Weights of a small GPT-style language model, trained from scratch on English Wikipedia.
Training: a variant of Adam for these matrices, 4053 steps.
MLP neurons of a small language model. Each row is named by its layer, matrix (up: input weights) and neuron, and shows model dimensions 80-143. Each number is 50 + 12 x the weight over its row's rms, rounded and kept within 0 to 99.
Before each neuron's rows, "fires on" lists the tokens most often at its 100 highest values on Wikipedia text that the model never trained on.

fires on: " dec", " who", " j", " also", " gu"
L2.up277:55 24 50 63 19 43 45 62 64 44 58 48 39 25 67 54 44 65 27 67 72 71 48 40 41 36 49 37 56 56 30 46 44 44 59 51 39 36 49 55 75 51 59 30 59 43 38 57 52 60 44 61 60 47 51 63 42 39 51 45 54 47 49 25

fires on: " served", " mon", " continued", " contin", "akes", "rew"
L2.up753:53 36 47 39 65 42 36 47 69 47 50 75 55 60 43 54 58 39 49 33 39 56 51 60 49 39 53 59 18 60 34 61 55 57 50 43 40 41 32 40 47 58 49 37 49 62 51 35 50 51 66 72 65 44 40 69 48 51 52 00 56 40 44 41

fires on: "ord", " ro", "78", "ro", " Bro"
L2.up41:66 41 32 46 39 27 53 50 57 65 30 49 61 62 68 62 43 40 57 38 51 56 38 37 62 69 56 59 32 33 31 50 50 58 56 40 57 54 51 56 44 55 84 33 63 70 49 54 66 46 44 50 48 41 57 55 40 64 51 44 64 34 62 50

fires on: " stand", " review", " goal", " Boy", " Released:"
L2.up513:48 57 60 78 49 22 27 35 44 51 59 33 57 28 43 47 54 39 21 56 73 52 52 42 40 42 62 54 46 36 50 49 43 53 44 54 53 45 45 44 34 68 47 56 49 47 33 63 62 64 55 63 71 54 54 40 44 57 48 41 46 53 49 34

fires on: " place", " div", " Nor", " country", " pres", " Pres"
L2.up726:68 73 44 29 65 49 38 46 28 70 43 60 50 45 59 68 44 77 32 52 54 41 33 53 53 57 49 48 38 49 45 47 26 48 47 30 35 54 42 44 42 54 42 47 40 29 42 48 67 26 49 47 49 59 51 52 20 42 38 60 45 51 70 49

fires on: " st", " co", " t", " at", " am"
L2.up103:19 32 50 47 37 43 44 22 51 54 41 51 40 35 42 50 40 45 37 64 63 46 46 32 33 55 52 49 55 43 41 63 36 40 74 53 45 37 30 44 43 44 79 49 65 26 46 41 54 64 64 38 58 56 59 51 52 36 61 50 50 37 37 53

fires on: " Candidate", " im", " died", " respect", "eral", " enc"
L2.up211:43 50 78 47 44 26 35 49 58 34 45 53 65 56 44 48 45 51 43 54 46 46 51 72 49 54 51 35 61 50 61 46 51 41 65 32 59 40 36 38 45 39 54 52 64 45 60 51 56 63 58 55 49 70 27 60 78 52 49 58 33 25 50 27

fires on: " pl", "vent", "own", " help", " Pl", "ess"
L2.up452:52 32 57 41 59 32 57 44 53 24 61 39 35 44 53 55 53 51 39 41 43 42 76 39 34 79 47 28 35 53 32 68 50 34 69 43 50 56 46 39 38 53 39 63 40 70 63 30 70 53 33 50 24 77 64 37 44 55 31 55 64 43 64 48

fires on: "ities", "]", "'", "ology", "ources", "\""
L2.up399:50 43 53 55 57 65 35 02 41 58 63 70 52 36 54 25 49 59 55 37 27 51 49 51 66 49 53 32 68 44 36 43 36 54 64 32 42 37 50 50 40 48 41 66 34 37 47 35 51 45 54 53 55 59 51 57 37 45 44 48 55 40 46 30

fires on: " cont", " on", ":", " under", " in"
L2.up212:38 40 48 35 62 49 42 47 65 42 48 54 42 60 37 62 36 70 47 69 44 59 52 52 36 57 50 42 65 43 47 42 51 38 46 69 55 44 62 56 42 44 65 32 68 67 57 35 47 60 66 73 51 51 30 50 35 63 44 45 55 72 51 44

fires on: " could", " Dec", "==C", " After", "igh", " January"
L2.up53:63 48 33 49 33 37 39 53 44 51 64 61 30 33 38 46 41 43 54 77 44 48 51 53 30 45 57 45 50 79 41 53 67 39 47 66 57 39 60 61 45 66 40 44 33 37 63 33 46 54 46 56 36 48 58 60 48 55 34 32 48 59 20 28

fires on: " th", "S", " without", "===="
L2.up127:48 58 49 47 38 52 58 55 72 60 53 41 52 38 55 46 42 68 54 66 39 32 68 50 37 32 61 33 43 48 42 50 60 30 36 73 64 51 63 61 53 28 58 33 47 47 58 53 76 63 51 34 41 61 25 42 47 42 83 44 52 55 78 37

fires on: " is", " l", " pr", " include", " without", " has"
L2.up431:40 55 43 42 50 66 40 64 50 52 62 56 70 51 30 42 43 73 46 50 22 70 48 43 37 32 61 39 33 37 20 47 48 63 51 49 39 39 37 44 61 61 61 52 46 33 38 25 59 37 49 57 50 60 36 60 50 53 43 55 37 43 59 49

fires on: " later", " said", "',", "3", " that"
L2.up718:76 62 46 51 52 65 42 38 44 59 54 58 42 40 70 51 51 50 44 66 45 47 57 53 53 41 32 68 54 54 38 32 25 58 46 34 58 58 63 43 46 29 63 69 52 27 40 40 26 41 56 51 48 52 42 58 81 46 44 52 41 51 56 60

fires on: " only", " more", " most", "och", " high"
L2.up200:33 54 53 50 38 63 63 53 54 24 33 72 51 81 83 44 26 38 61 47 54 33 43 59 50 55 47 38 45 43 56 57 47 56 68 50 36 62 55 32 49 58 42 66 47 54 56 51 59 41 44 40 40 51 65 50 57 63 68 31 44 55 56 37

fires on: " record", " +", "clud", "–8", "ided", " Comp"
L2.up323:43 44 27 47 66 42 56 29 33 55 86 52 53 39 48 49 26 48 44 43 28 55 54 28 72 58 27 52 48 47 42 76 46 55 48 56 84 50 57 59 58 71 40 34 52 52 48 40 39 50 35 53 54 43 53 63 59 60 50 71 48 56 40 40

fires on: " Democratic", " Liberal", "ism", " Labour", " Conservative", " em"
L2.up545:58 49 60 50 28 51 38 43 53 51 57 78 36 42 50 48 57 70 49 64 60 58 48 60 26 55 56 45 57 71 47 47 51 42 42 54 49 46 39 49 58 40 46 13 41 55 46 46 46 52 39 27 30 67 52 36 76 37 43 22 43 54 47 73